From a checkpoint of a small transformer trained on Wikipedia.
Size: 11 layers, MLP 1280 tanh GELU, vocabulary 8192, 15.4M parameters.
Architecture: LayerNorm before each block, tied embeddings.
Training: a variant of Adam for these matrices, 285M tokens, 8710 steps.
MLP neurons of a small language model. Each row is named by its layer, matrix (up: input weights; down: output weights) and neuron, and shows model dimensions 112-175. Each number is 50 + 15 x the weight over its row's rms, rounded and kept within 0 to 99.
After each neuron's rows, "fires before" lists the tokens most often just after its 100 highest values on Wikipedia text that the model never trained on. A number after a token or word is its count.

L4.up1075:65 50 91 69 61 45 53 99 61 57 39 92 53 64 39 72 65 27 58 73 48 31 42 60 60 43 46 35 42 50 62 44 28 65 59 36 23 47 53 34 40 22 70 60 42 53 35 38 62 23 57 55 38 53 74 46 31 45 59 56 56 42 44 46
L4.down1075:73 43 45 42 19 61 52 60 40 42 40 41 58 72 69 33 57 40 48 77 46 43 52 47 41 49 35 57 45 27 71 50 42 54 45 46 46 50 26 69 41 56 41 32 69 54 57 35 55 59 39 31 52 70 60 38 68 49 67 79 67 66 31 49
fires before: ":" 24, " (" 23, "2" 12, ")" 8, "{" 7, "\n" 6

L2.up1232:61 54 29 59 31 43 40 41 56 60 55 52 34 54 48 80 48 43 52 33 52 50 36 55 48 53 29 44 41 59 87 59 44 49 71 50 41 49 40 43 60 10 75 55 29 59 42 65 81 58 51 17 29 42 37 55 42 65 63 25 63 81 60 57
L2.down1232:47 53 54 38 78 48 51 37 26 16 28 32 65 48 70 44 53 56 28 40 46 37 52 47 76 78 51 36 41 58 61 63 37 39 61 39 54 66 29 31 68 40 45 65 51 54 54 55 40 47 45 68 65 62 61 34 31 60 47 62 49 50 26 43
fires before: " |" 37, "," 11, "-" 11, ")" 8, "up" 7

L2.up955:54 61 83 43 45 30 46 33 52 45 25 42 54 76 53 52 60 57 31 44 51 58 30 39 57 23 81 33 52 54 42 75 50 50 41 44 58 52 53 54 43 41 83 73 41 31 49 46 41 36 25 43 76 45 54 44 35 41 53 15 61 53 71 71
L2.down955:39 63 53 36 52 36 50 61 44 43 48 43 18 60 57 44 69 54 57 28 43 82 33 55 64 52 46 60 55 62 40 50 52 46 49 51 47 27 37 47 56 61 29 27 46 70 40 52 41 47 39 43 49 70 52 40 27 59 26 63 45 24 45 55
fires before: "=" 26, "\n\n" 21, "-" 10, " The" 7

L2.up1195:55 50 51 41 44 73 37 50 70 45 86 68 47 60 06 38 35 42 61 55 80 54 53 63 30 55 67 59 47 62 41 41 66 70 56 49 59 37 49 46 40 47 68 57 43 42 94 19 68 40 62 29 50 55 46 63 54 50 31 23 37 58 64 55
L2.down1195:16 70 43 71 60 40 48 31 35 81 37 50 49 46 72 44 68 59 37 12 36 60 44 32 62 53 50 77 39 47 39 57 53 47 46 54 55 38 67 52 32 36 61 52 49 49 38 45 26 81 60 67 57 38 50 82 39 50 47 67 59 65 50 31
fires before: " |" 46, ";" 8, "0" 6, "5" 5, "\n" 5, "4" 4

L3.up1010:54 62 83 26 68 71 51 55 57 44 44 56 42 70 38 58 63 41 51 51 36 65 49 45 59 27 42 72 41 56 36 43 37 29 67 29 44 62 85 55 67 46 68 32 60 20 67 48 60 52 54 37 52 65 34 67 30 32 35 56 46 31 46 75
L3.down1010:79 70 61 55 26 40 73 41 47 43 56 64 27 33 25 43 24 50 47 52 74 32 52 52 49 74 53 34 57 46 40 39 53 54 61 49 30 35 42 62 37 59 30 42 76 64 46 58 33 57 41 29 49 49 82 38 37 35 26 29 66 53 27 56
fires before: "=" 41, " the" 15

L3.up130:86 38 73 70 73 33 52 80 63 63 52 82 55 65 45 54 43 33 03 62 71 40 39 36 67 55 30 40 56 76 50 42 47 70 53 43 41 64 48 59 82 56 70 48 42 62 44 50 63 47 43 43 54 67 61 28 64 37 52 48 56 33 74 36
L3.down130:36 44 30 57 64 40 56 45 39 74 84 34 61 31 47 33 42 38 41 41 49 37 50 57 57 77 60 65 92 53 42 25 63 59 50 57 41 60 40 56 64 36 45 20 47 72 77 64 30 36 41 51 42 52 44 40 65 64 12 72 43 19 72 44
fires before: " (" 14, ")" 13, " /" 12, ":" 8, " UTC" 6

L4.up907:52 55 58 50 62 60 47 38 56 47 30 51 52 67 56 73 69 37 58 69 48 64 47 57 56 31 31 49 57 63 64 49 56 58 51 51 49 39 49 26 41 41 59 59 25 38 47 32 45 58 42 53 32 52 35 44 36 49 68 66 55 65 42 42
L4.down907:40 79 37 40 45 33 40 46 16 38 63 38 50 40 79 56 55 49 63 45 53 64 57 56 59 46 39 82 16 68 34 30 49 64 34 57 60 67 37 37 61 61 26 34 36 61 58 73 57 67 67 54 45 17 23 47 38 55 50 28 46 40 44 53
fires before: "-" 47, "|" 40

L7.up110:48 46 62 50 31 65 59 34 42 64 65 64 64 60 49 68 65 77 24 50 60 56 49 61 59 29 59 66 77 28 56 33 62 92 71 43 23 54 58 64 42 31 67 54 47 52 60 41 34 35 51 65 31 72 58 41 58 23 50 32 36 22 24 57
L7.down110:28 40 43 65 55 46 52 49 60 56 54 42 44 49 36 51 52 63 53 58 60 51 31 38 56 56 58 59 49 42 21 61 65 41 48 60 53 63 41 53 56 23 23 72 76 42 26 59 37 69 49 72 33 74 44 69 39 58 57 70 45 66 52 62
fires before: "-" 50, "\n" 14, "," 4

L2.up425:68 50 49 45 49 59 41 58 67 28 49 71 42 53 29 45 21 42 55 69 39 61 29 54 73 63 75 37 51 70 56 74 55 35 62 35 44 48 52 38 30 54 67 56 39 54 40 40 48 55 38 37 51 49 58 40 52 51 31 46 68 50 70 51
L2.down425:55 69 52 41 32 66 47 37 55 53 55 48 24 45 28 35 47 50 62 07 39 31 48 42 47 46 73 32 62 52 51 37 83 41 39 50 46 21 30 43 16 52 57 53 70 60 43 60 24 60 52 47 55 52 50 40 47 55 31 53 61 63 64 42
fires before: "=" 26, "\n\n" 11, " The" 9, "9" 6, "7" 6

L4.up214:53 28 56 45 47 35 32 81 52 74 43 44 41 79 40 43 70 32 60 51 39 47 73 53 54 28 37 49 46 99 72 42 36 48 31 52 43 62 57 38 51 64 62 30 35 42 30 39 57 60 51 35 56 37 41 50 36 38 70 40 57 65 68 43
L4.down214:34 56 80 68 75 57 43 62 84 86 56 65 40 44 63 59 32 46 19 28 53 31 53 52 45 63 81 49 32 50 43 44 46 60 56 47 51 57 51 49 46 39 41 56 54 52 40 62 39 55 43 54 43 42 36 50 53 46 51 59 76 30 39 58
fires before: " |" 31, ")" 10, " mi" 7, "'" 6

L7.up106:36 53 61 51 35 66 69 49 42 38 37 57 67 81 42 53 39 44 28 86 51 50 52 58 54 65 46 69 35 43 59 77 49 57 48 54 52 59 33 23 60 69 67 69 26 47 76 33 79 37 54 51 61 42 46 40 22 48 54 45 51 40 50 31
L7.down106:44 61 35 38 48 59 30 36 79 48 46 17 51 52 66 59 48 44 56 43 63 70 59 23 45 31 29 41 72 42 33 45 72 38 38 62 46 76 61 58 51 56 44 34 64 35 40 42 66 75 63 48 53 46 54 40 37 35 34 55 65 62 61 34
fires before: "\n" 58, "=" 21, "\n\n" 9, "," 4

L2.up57:43 39 76 38 48 58 46 36 50 42 48 54 29 77 21 48 76 57 71 48 45 54 50 74 53 55 36 55 53 46 56 79 44 44 55 49 51 54 61 54 63 39 69 49 61 28 58 43 42 43 41 38 36 66 81 50 40 44 51 50 59 41 40 35
L2.down57:34 60 55 58 21 45 62 59 50 37 25 48 26 59 56 57 30 35 47 48 54 51 52 63 37 52 59 75 44 60 47 73 52 33 51 53 44 42 22 53 75 59 39 53 60 61 52 53 40 43 38 79 41 40 78 32 68 83 55 60 74 72 35 50
fires before: "," 53, "." 6, " the" 5

L7.up932:56 44 72 43 52 32 35 73 49 49 61 23 41 46 66 24 35 44 64 29 70 44 42 77 49 48 30 58 22 60 35 45 45 50 59 52 52 06 53 46 60 83 38 48 57 53 35 65 31 38 74 44 42 32 42 40 37 55 65 61 15 36 42 48
L7.down932:25 61 57 40 60 68 46 05 67 51 73 78 64 47 37 56 62 42 62 68 35 37 58 56 62 45 84 85 75 42 25 41 55 55 41 42 78 60 57 52 56 32 54 34 55 51 73 36 50 61 56 62 51 69 30 80 64 47 43 49 85 49 35 28
fires before: " |" 68, "," 4, "\n" 4

L2.up835:67 50 38 53 60 59 42 66 75 24 57 41 60 74 21 45 58 25 60 50 62 44 33 59 43 49 50 45 54 77 51 42 56 80 42 20 43 42 57 30 31 46 68 51 58 53 50 40 71 48 39 46 57 51 45 54 14 32 68 45 40 23 56 48
L2.down835:21 42 48 78 49 42 40 41 48 62 56 74 28 61 63 65 67 45 36 46 55 88 55 66 47 30 53 64 37 40 32 67 51 40 55 67 60 56 42 49 61 39 45 42 53 47 68 56 24 56 62 78 56 68 45 61 50 36 44 57 61 34 53 27
fires before: "." 27, " (" 10, ")" 7, "8" 5, " |" 5, "%" 4

L4.up1092:45 42 67 34 57 41 22 60 39 51 73 47 35 54 59 70 56 40 43 58 60 24 44 58 50 47 48 51 54 40 62 59 41 77 55 57 54 44 35 54 68 49 26 45 41 58 73 70 61 39 78 37 47 60 39 02 29 36 41 35 47 31 49 61
L4.down1092:45 59 45 64 37 63 52 57 55 38 55 71 47 59 61 42 50 69 59 68 41 51 27 42 51 52 71 64 47 27 59 42 69 62 49 56 62 62 45 33 45 40 63 32 80 54 59 58 42 63 27 55 38 43 54 50 46 37 45 48 77 75 59 29
fires before: "-" 53, "\n" 35

L7.up143:67 56 68 66 60 66 63 68 43 32 60 48 29 96 56 39 40 70 42 30 44 30 34 56 42 56 36 35 36 34 78 49 51 62 47 48 38 36 20 45 66 43 73 61 54 53 46 55 53 65 44 56 56 55 84 40 11 59 51 68 51 49 38 30
L7.down143:57 50 59 47 57 51 49 44 55 38 53 28 48 62 41 37 68 59 42 80 38 36 47 44 42 47 32 50 15 42 63 39 71 44 60 43 68 45 97 51 48 62 43 28 63 31 71 49 80 51 66 35 47 28 33 57 90 64 53 21 42 55 53 42
fires before: "s" 58, "," 6

L2.up933:55 54 55 67 21 66 41 44 49 32 55 49 53 68 53 71 44 20 43 37 45 53 37 53 52 43 57 48 41 59 56 58 39 56 51 61 44 47 67 41 51 51 46 62 19 54 76 51 57 51 34 37 38 51 45 39 50 66 44 48 64 43 52 51
L2.down933:47 51 37 64 54 55 38 58 43 40 46 26 38 53 59 43 66 63 44 53 30 85 48 51 43 45 55 38 49 89 43 23 46 50 44 41 45 40 23 51 39 23 30 54 29 62 52 38 53 59 44 50 40 40 34 61 52 54 54 41 54 57 51 49
fires before: "|" 91

L2.up977:48 42 39 48 45 83 41 52 57 52 85 79 55 40 24 64 46 49 37 29 48 64 36 47 64 39 37 54 33 63 56 40 35 69 44 33 37 69 58 28 41 24 61 62 41 54 47 52 49 48 43 23 22 53 43 38 54 62 50 32 65 52 47 73
L2.down977:53 50 41 58 73 45 19 55 40 43 55 49 55 77 49 55 56 53 60 56 76 96 40 64 51 66 37 55 43 30 59 40 63 47 50 35 67 63 28 27 31 31 51 45 44 60 48 63 50 45 55 67 52 26 54 67 50 44 29 75 65 50 48 34
fires before: " |" 44, "finals" 6, ";" 5, "eg" 4, "=" 4, "-" 4

L2.up771:45 54 67 65 30 63 47 62 51 46 62 86 49 41 63 34 46 57 32 38 27 36 66 48 38 48 52 38 57 52 40 54 55 72 57 47 46 47 69 39 50 03 94 69 68 53 44 55 37 54 57 34 36 59 68 43 41 54 54 32 52 10 71 72
L2.down771:27 30 56 24 50 35 45 48 56 68 70 68 46 57 55 61 76 47 58 46 25 52 59 65 66 29 67 53 52 04 63 47 58 75 68 58 62 42 47 21 28 43 38 61 55 63 44 56 65 36 54 66 34 32 44 46 52 35 30 51 61 64 40 34
fires before: " |" 27, " –" 23, " (" 12, "," 9

L2.up27:52 55 44 51 31 72 35 74 57 58 52 59 60 42 39 55 35 72 43 67 53 43 36 83 66 34 75 54 23 45 52 67 44 62 51 61 69 30 73 33 38 82 79 58 30 22 45 25 78 20 45 64 65 46 22 21 31 41 41 26 56 41 72 37
L2.down27:38 74 48 35 40 49 39 20 59 70 52 42 71 54 56 39 59 55 48 27 36 34 41 56 45 54 50 18 65 30 49 23 57 32 44 55 38 52 51 44 09 61 62 31 63 52 32 48 04 65 76 45 68 42 49 74 42 52 23 50 53 90 53 51
fires before: "\n\n" 34, " It" 10, " The" 9, "\n" 5, " |" 4

L2.up1029:94 51 80 82 40 49 29 39 46 50 74 79 45 63 52 80 44 44 51 55 65 40 31 57 51 50 55 59 73 60 30 31 29 52 56 49 48 57 54 58 67 76 44 46 13 55 37 56 64 39 35 51 46 37 29 57 61 48 66 44 74 61 69 58
L2.down1029:47 54 34 53 82 65 75 40 80 63 61 56 65 30 34 51 49 73 35 53 03 42 29 57 63 42 57 54 51 43 43 63 36 56 39 40 49 57 87 42 41 65 67 19 54 61 81 35 43 62 45 63 51 39 74 69 61 53 48 64 58 27 44 66
fires before: "=" 19, "  " 11, "sq" 7, "km" 7, "Population" 6

L7.up169:76 51 64 92 85 45 63 91 46 27 50 63 53 57 26 69 59 45 63 47 29 53 45 46 53 35 23 31 43 67 59 55 43 57 75 38 09 62 81 49 49 54 75 44 39 41 52 65 71 47 66 32 65 64 61 45 37 28 55 56 61 41 48 42
L7.down169:72 48 47 44 72 67 50 54 49 56 33 67 40 43 34 14 41 55 60 42 43 32 40 64 30 61 41 64 24 59 61 38 49 49 50 52 52 50 38 63 25 61 74 42 38 30 28 69 72 35 40 51 47 52 59 46 50 39 41 71 39 62 28 45
fires before: "=" 74

L2.up1153:45 57 59 53 39 50 50 41 51 43 31 32 40 67 42 75 42 58 32 62 50 44 40 53 52 49 45 47 22 75 60 69 61 56 52 49 43 68 49 60 45 17 52 49 24 46 70 55 55 62 25 40 44 44 44 50 30 64 40 04 53 46 43 59
L2.down1153:42 55 46 57 58 56 37 55 35 59 60 33 31 42 69 41 54 62 37 56 24 91 47 61 66 43 59 69 56 72 18 30 38 50 36 54 53 38 34 49 45 37 35 41 43 62 43 44 46 61 44 52 46 49 28 68 58 57 48 48 59 54 46 46
fires before: "|" 93

L4.up1055:55 57 58 41 44 57 24 72 50 18 47 65 56 61 49 40 72 37 56 62 74 38 50 53 39 51 47 53 40 54 56 59 35 76 39 35 46 46 41 47 55 52 38 89 27 54 44 33 64 43 32 59 37 66 64 40 42 48 66 42 55 43 70 61
L4.down1055:61 44 41 59 48 38 65 48 85 57 56 45 25 56 18 60 50 55 34 66 46 57 52 63 53 51 18 40 47 32 63 38 68 37 50 70 44 59 34 44 56 55 13 27 53 35 60 38 49 22 43 37 46 76 40 44 60 43 69 53 42 40 54 59
fires before: " |" 24, " –" 23, ")" 8, ":" 7

L4.up1159:44 61 68 46 50 76 60 52 39 29 29 70 50 76 26 53 67 12 42 71 47 22 58 80 45 33 42 62 45 63 51 60 51 51 60 45 30 66 62 36 52 42 63 54 48 40 51 43 49 58 44 60 34 70 72 08 30 30 53 47 42 35 42 53
L4.down1159:56 57 58 37 46 65 55 48 65 30 52 70 22 33 54 44 67 25 68 60 46 44 46 41 39 46 45 75 30 32 62 57 44 68 46 66 42 44 36 42 48 44 46 69 79 52 56 79 93 45 55 53 62 54 40 45 41 50 33 75 56 76 46 71
fires before: "=" 51, "\n" 15, "\n\n" 10

L7.up909:46 60 35 46 40 36 47 58 66 37 23 62 29 42 21 52 47 54 47 50 56 61 34 54 40 51 75 71 55 34 48 68 71 47 65 34 54 53 57 31 41 56 75 59 66 21 81 56 47 43 41 51 64 55 60 72 26 34 30 22 44 78 55 38
L7.down909:62 59 69 49 34 61 60 33 56 47 56 61 48 53 69 29 59 58 48 41 53 35 49 30 56 43 47 43 49 29 45 36 73 19 33 49 51 49 45 70 17 61 38 62 30 30 35 20 52 63 54 42 64 36 52 40 70 62 44 40 39 71 43 44
fires before: "=" 64, "\n" 26, "\n\n" 9

L7.up392:75 51 75 65 75 42 40 79 64 45 37 52 48 78 53 32 40 40 59 56 55 34 31 46 34 56 44 54 36 57 57 54 37 43 56 44 37 63 86 55 47 50 44 48 32 34 53 62 45 61 53 29 46 98 74 35 50 51 29 36 28 45 55 74
L7.down392:65 29 32 81 52 32 69 61 45 71 31 46 44 16 50 29 16 50 50 43 49 40 20 68 51 45 66 62 28 62 65 49 45 62 34 48 62 44 45 61 55 56 60 64 67 44 35 49 45 12 37 46 36 65 76 49 20 60 50 75 42 79 33 39
fires before: "=" 95

L4.up1138:46 54 67 41 70 47 33 93 69 62 50 60 56 82 59 58 55 47 55 47 49 44 67 50 40 46 49 35 74 60 54 70 34 38 64 56 65 48 73 43 52 37 43 51 01 25 39 26 48 23 48 47 22 58 56 62 43 57 47 32 43 61 44 50
L4.down1138:33 68 58 26 49 46 53 52 52 37 47 28 76 54 51 46 72 61 77 54 57 37 44 25 36 59 47 43 44 59 28 48 67 70 54 39 51 62 47 62 42 56 17 38 71 64 82 54 65 67 61 46 47 47 38 81 73 48 42 40 43 32 44 70
fires before: " |" 23, ":" 13, " (" 8, "." 4, "te" 4, "il" 4

L2.up143:34 32 36 60 38 49 39 64 46 49 59 45 45 58 31 56 54 42 54 30 31 68 53 68 28 52 31 71 53 77 43 90 53 75 43 66 39 39 82 44 39 33 75 36 32 43 43 49 29 65 66 38 64 56 65 57 50 20 61 39 61 63 35 69
L2.down143:38 64 22 72 70 55 41 37 43 72 56 43 49 30 66 27 41 89 44 42 36 65 40 40 51 60 74 60 41 19 44 56 60 30 44 49 61 52 13 56 55 38 41 70 74 49 29 51 26 61 46 78 46 58 43 61 50 49 32 84 59 35 35 34
fires before: " |" 38, "." 12, " (" 8, ")" 8, "%" 7, " and" 4

L3.up981:54 48 50 60 50 51 53 78 41 44 47 46 69 54 73 47 47 40 28 34 73 61 65 56 54 42 26 52 71 53 61 66 70 43 54 37 40 41 45 41 55 51 47 38 37 60 14 57 68 61 41 79 47 70 58 62 66 27 70 35 64 39 58 66
L3.down981:51 40 62 76 35 58 24 49 49 76 59 61 53 44 60 44 35 50 67 67 22 56 18 57 57 52 66 52 37 26 49 42 33 42 64 08 72 40 38 69 53 62 27 58 56 36 62 61 59 65 62 45 34 30 55 73 67 36 52 68 49 38 52 49
fires before: " |" 33, "." 15, "-" 5, " m" 4

L7.up1203:52 47 82 53 56 67 25 59 55 62 60 66 40 63 48 42 76 40 40 64 46 28 36 60 73 20 47 54 33 55 63 43 62 65 51 42 35 34 54 45 49 68 67 61 48 59 66 31 56 46 34 51 50 49 54 26 29 54 56 22 32 29 29 57
L7.down1203:36 63 37 40 15 48 66 60 50 32 43 56 52 53 30 51 45 57 45 57 49 60 48 16 28 33 58 57 46 34 66 49 70 60 56 60 55 50 37 29 25 43 48 66 47 51 55 49 62 68 31 75 37 60 43 40 27 44 68 40 36 51 48 21
fires before: "-" 64, "\n" 25

L7.up919:99 52 62 58 35 39 51 68 60 51 51 65 34 66 19 46 69 41 42 56 44 17 33 46 64 40 22 29 52 52 41 39 37 32 62 34 36 53 60 55 59 59 66 57 47 70 26 67 49 42 40 25 30 68 56 51 49 51 40 36 52 44 42 69
L7.down919:61 55 35 38 39 40 52 90 44 60 20 40 25 57 35 31 34 58 54 53 42 68 57 60 41 63 62 66 62 49 64 51 15 54 50 29 35 30 54 52 32 64 74 49 47 53 21 67 61 39 51 14 53 73 48 37 35 69 37 62 67 72 59 38
fires before: "=" 79

L7.up796:49 43 64 54 43 32 49 65 65 31 48 35 27 66 37 34 52 47 47 44 62 55 48 65 47 53 54 44 36 46 56 37 15 54 46 47 40 17 49 58 43 49 41 58 35 58 38 76 89 48 71 68 48 45 20 28 27 27 60 53 60 47 31 53
L7.down796:62 45 85 42 46 62 48 30 41 66 52 47 51 44 45 44 46 73 24 64 56 60 46 72 48 81 65 46 43 27 38 64 72 28 35 75 78 60 68 31 63 49 38 46 61 51 38 58 45 56 39 63 44 46 32 75 55 55 42 52 45 49 78 35
fires before: " |" 58, "," 4

L2.up770:43 25 51 43 86 51 47 60 35 52 69 33 13 61 66 67 54 50 56 58 51 65 58 72 64 28 50 41 68 61 29 70 29 52 50 52 60 40 46 55 58 84 46 31 48 49 54 40 47 49 58 43 57 64 44 16 54 41 66 22 10 29 30 74
L2.down770:46 60 33 46 29 63 55 48 53 34 45 65 48 74 52 42 53 69 65 60 25 55 32 41 50 51 66 53 55 29 67 34 76 46 48 64 59 47 46 24 45 42 65 31 70 52 50 60 41 65 39 67 42 30 39 48 55 42 40 55 64 67 54 30
fires before: "\n" 35, "  " 17, "|" 14, "-" 11, " 12" 4

L2.up738:52 61 69 54 27 61 48 25 62 46 50 28 55 64 72 48 49 32 28 74 58 52 20 41 62 35 89 47 50 55 63 72 66 51 40 35 47 67 55 48 55 51 64 50 27 27 44 16 46 53 49 49 60 47 41 53 33 51 50 07 20 53 75 58
L2.down738:41 54 48 39 50 35 40 30 35 58 57 34 33 37 71 48 62 65 53 32 40 92 30 69 79 56 52 64 50 64 40 41 46 36 43 55 46 34 37 59 47 58 31 33 34 49 39 44 24 50 50 53 50 53 43 54 39 66 34 71 48 47 40 54
fires before: "=" 26, "|" 22, "The" 6, "-" 4

L7.up803:45 39 52 25 31 58 30 50 49 57 49 59 47 44 59 68 50 59 54 64 50 38 46 54 55 39 55 39 56 40 55 71 63 40 47 47 48 49 44 31 45 23 60 77 61 38 57 54 69 57 51 66 48 56 36 24 44 38 30 00 45 74 37 23
L7.down803:49 40 61 17 32 54 55 10 46 64 37 60 42 35 86 56 76 83 77 47 52 59 46 46 44 44 62 47 42 27 40 57 66 42 50 76 58 54 50 64 34 26 46 49 26 21 32 25 51 59 41 54 41 51 50 41 50 61 47 51 53 75 53 43
fires before: "\n" 50, "  " 7, "\n\n" 4

L2.up512:52 41 62 47 42 44 48 42 40 43 54 63 54 58 48 45 46 49 56 46 48 55 27 40 54 65 64 43 42 71 58 38 45 41 52 31 52 50 36 53 61 78 46 80 22 49 41 37 46 41 29 31 39 69 34 44 64 56 41 43 57 48 39 37
L2.down512:58 67 49 44 41 40 53 35 53 37 57 42 31 41 29 33 23 59 42 34 50 43 50 50 51 61 62 59 51 46 54 32 63 29 37 54 43 19 50 42 46 50 35 51 66 72 45 63 52 42 40 61 36 67 47 49 72 52 21 89 74 59 54 37
fires before: "=" 56, "Population" 6

L4.up1064:38 61 60 43 55 75 26 46 65 62 51 64 50 55 47 55 38 64 51 77 65 51 50 63 62 42 70 37 57 39 54 95 54 33 65 40 71 30 50 36 48 53 56 56 39 36 51 40 58 37 65 30 50 41 55 21 27 37 46 44 76 37 59 63
L4.down1064:48 55 67 38 42 66 53 20 68 49 53 44 50 54 67 53 40 48 46 50 61 63 23 40 32 44 54 41 69 48 44 53 54 32 44 58 58 45 43 52 27 40 36 52 24 38 50 44 15 45 56 60 53 58 53 52 25 52 26 52 57 79 54 42
fires before: "\n\n" 25, " The" 15, "\"" 5, " He" 5, " This" 4

L7.up1132:49 64 82 30 50 20 43 63 50 45 63 80 58 19 46 56 46 65 34 56 42 45 66 43 55 77 33 41 46 53 44 38 53 57 57 15 12 53 54 41 23 15 54 50 33 46 64 52 31 31 29 54 36 31 46 53 18 32 32 28 48 71 86 41
L7.down1132:54 55 52 24 55 59 57 31 47 64 44 36 52 60 73 42 59 64 45 40 59 43 36 46 19 43 44 66 38 46 50 82 51 41 57 53 67 53 54 45 56 35 59 67 60 67 49 41 61 68 77 55 53 50 66 19 71 50 34 55 85 49 03 41
fires before: "=" 43, "\n\n" 22, "-" 4, " the" 4

L7.up635:55 53 57 25 39 40 14 63 72 59 24 49 37 44 51 30 54 36 59 42 60 41 77 58 40 51 22 38 36 87 56 40 51 42 52 56 58 50 81 33 64 74 72 42 51 22 29 33 57 52 28 58 57 58 48 48 55 21 58 56 28 55 41 45
L7.down635:41 61 47 37 49 45 46 36 35 47 52 22 61 42 59 66 72 63 53 50 41 37 22 43 60 68 38 27 39 57 53 58 66 62 67 06 72 34 60 34 72 42 39 70 54 50 63 67 66 77 74 61 50 30 14 45 78 38 48 51 41 56 47 52
fires before: ")" 25, " |" 21, "%" 17, " (" 8, "." 7, ";" 4

L7.up934:60 50 53 53 36 45 34 67 42 73 92 60 59 50 61 74 44 32 07 38 47 49 84 52 77 35 41 62 58 45 42 66 53 32 59 30 33 30 58 46 44 66 56 39 40 52 44 38 57 55 46 44 66 26 46 69 43 54 49 61 43 60 48 55
L7.down934:61 53 41 38 61 45 46 46 57 34 47 50 44 67 62 40 73 54 43 51 51 42 41 36 43 34 52 52 84 43 50 31 22 20 59 59 53 40 41 64 54 72 46 76 34 47 53 63 52 47 63 22 49 61 45 37 61 68 35 44 50 60 31 80
fires before: "-" 67, "|" 27

L2.up930:60 70 60 39 56 66 52 25 49 60 66 61 43 60 57 70 19 29 46 68 26 56 40 67 55 46 73 54 57 99 54 53 55 57 52 50 46 57 37 25 29 44 60 64 37 41 39 29 54 46 45 41 49 54 58 44 37 46 59 30 63 56 42 46
L2.down930:52 76 26 47 33 51 37 39 45 56 47 47 28 62 46 49 62 41 70 44 43 74 64 31 65 29 65 52 52 64 47 56 60 46 34 40 52 39 44 23 50 61 02 52 59 44 50 74 76 50 48 75 30 51 35 42 47 51 42 42 47 61 31 23
fires before: "|" 58, "-" 13, "The" 7, "=" 4

L7.up1138:44 36 48 21 43 44 39 57 75 31 30 62 20 67 46 56 37 29 30 70 64 34 44 45 54 39 41 59 36 22 36 54 45 37 64 55 72 61 43 37 57 61 63 68 56 41 57 36 51 45 71 56 41 53 28 39 21 35 30 23 39 66 19 52
L7.down1138:46 60 73 32 51 71 79 24 36 34 69 44 51 40 69 50 72 77 53 39 67 99 35 51 67 63 54 51 47 47 32 60 86 21 71 42 56 66 77 61 65 36 25 64 51 34 53 31 45 63 73 68 65 39 74 47 67 58 28 54 43 52 50 34
fires before: "\n" 48, "\n\n" 20, "=" 15

L2.up1115:54 60 66 38 44 39 27 58 74 27 59 47 49 62 58 52 53 17 70 27 84 42 53 36 42 49 48 51 66 58 60 51 46 50 40 14 48 43 71 54 45 32 49 66 49 60 52 64 63 46 52 45 48 52 38 42 52 46 46 63 61 74 48 65
L2.down1115:29 73 77 29 65 46 69 47 26 63 57 55 82 50 63 53 51 70 41 51 26 63 49 47 66 49 48 37 28 48 68 67 31 61 46 44 66 49 41 36 69 62 45 38 22 59 39 54 46 47 50 85 63 35 72 90 26 74 56 57 46 78 38 31
fires before: " |" 36, " (" 8, ")" 7, " Density" 6, "\n\n" 5

L2.up1171:61 41 48 21 53 30 55 74 64 59 33 37 71 66 75 76 43 23 51 64 45 40 52 56 29 43 52 14 47 73 47 22 63 51 51 40 34 50 46 47 60 54 63 20 35 27 45 55 53 31 54 58 56 23 53 72 37 35 53 58 78 71 47 36
L2.down1171:47 67 49 77 79 49 45 22 28 67 66 50 55 48 53 20 60 99 33 60 31 61 40 52 85 63 83 43 37 40 54 54 43 22 51 41 70 26 20 42 45 66 36 50 60 57 37 57 66 57 26 62 71 48 64 63 52 50 50 89 38 37 40 48
fires before: " |" 29, "." 18, "%" 12, " (" 11, "," 7, ")" 5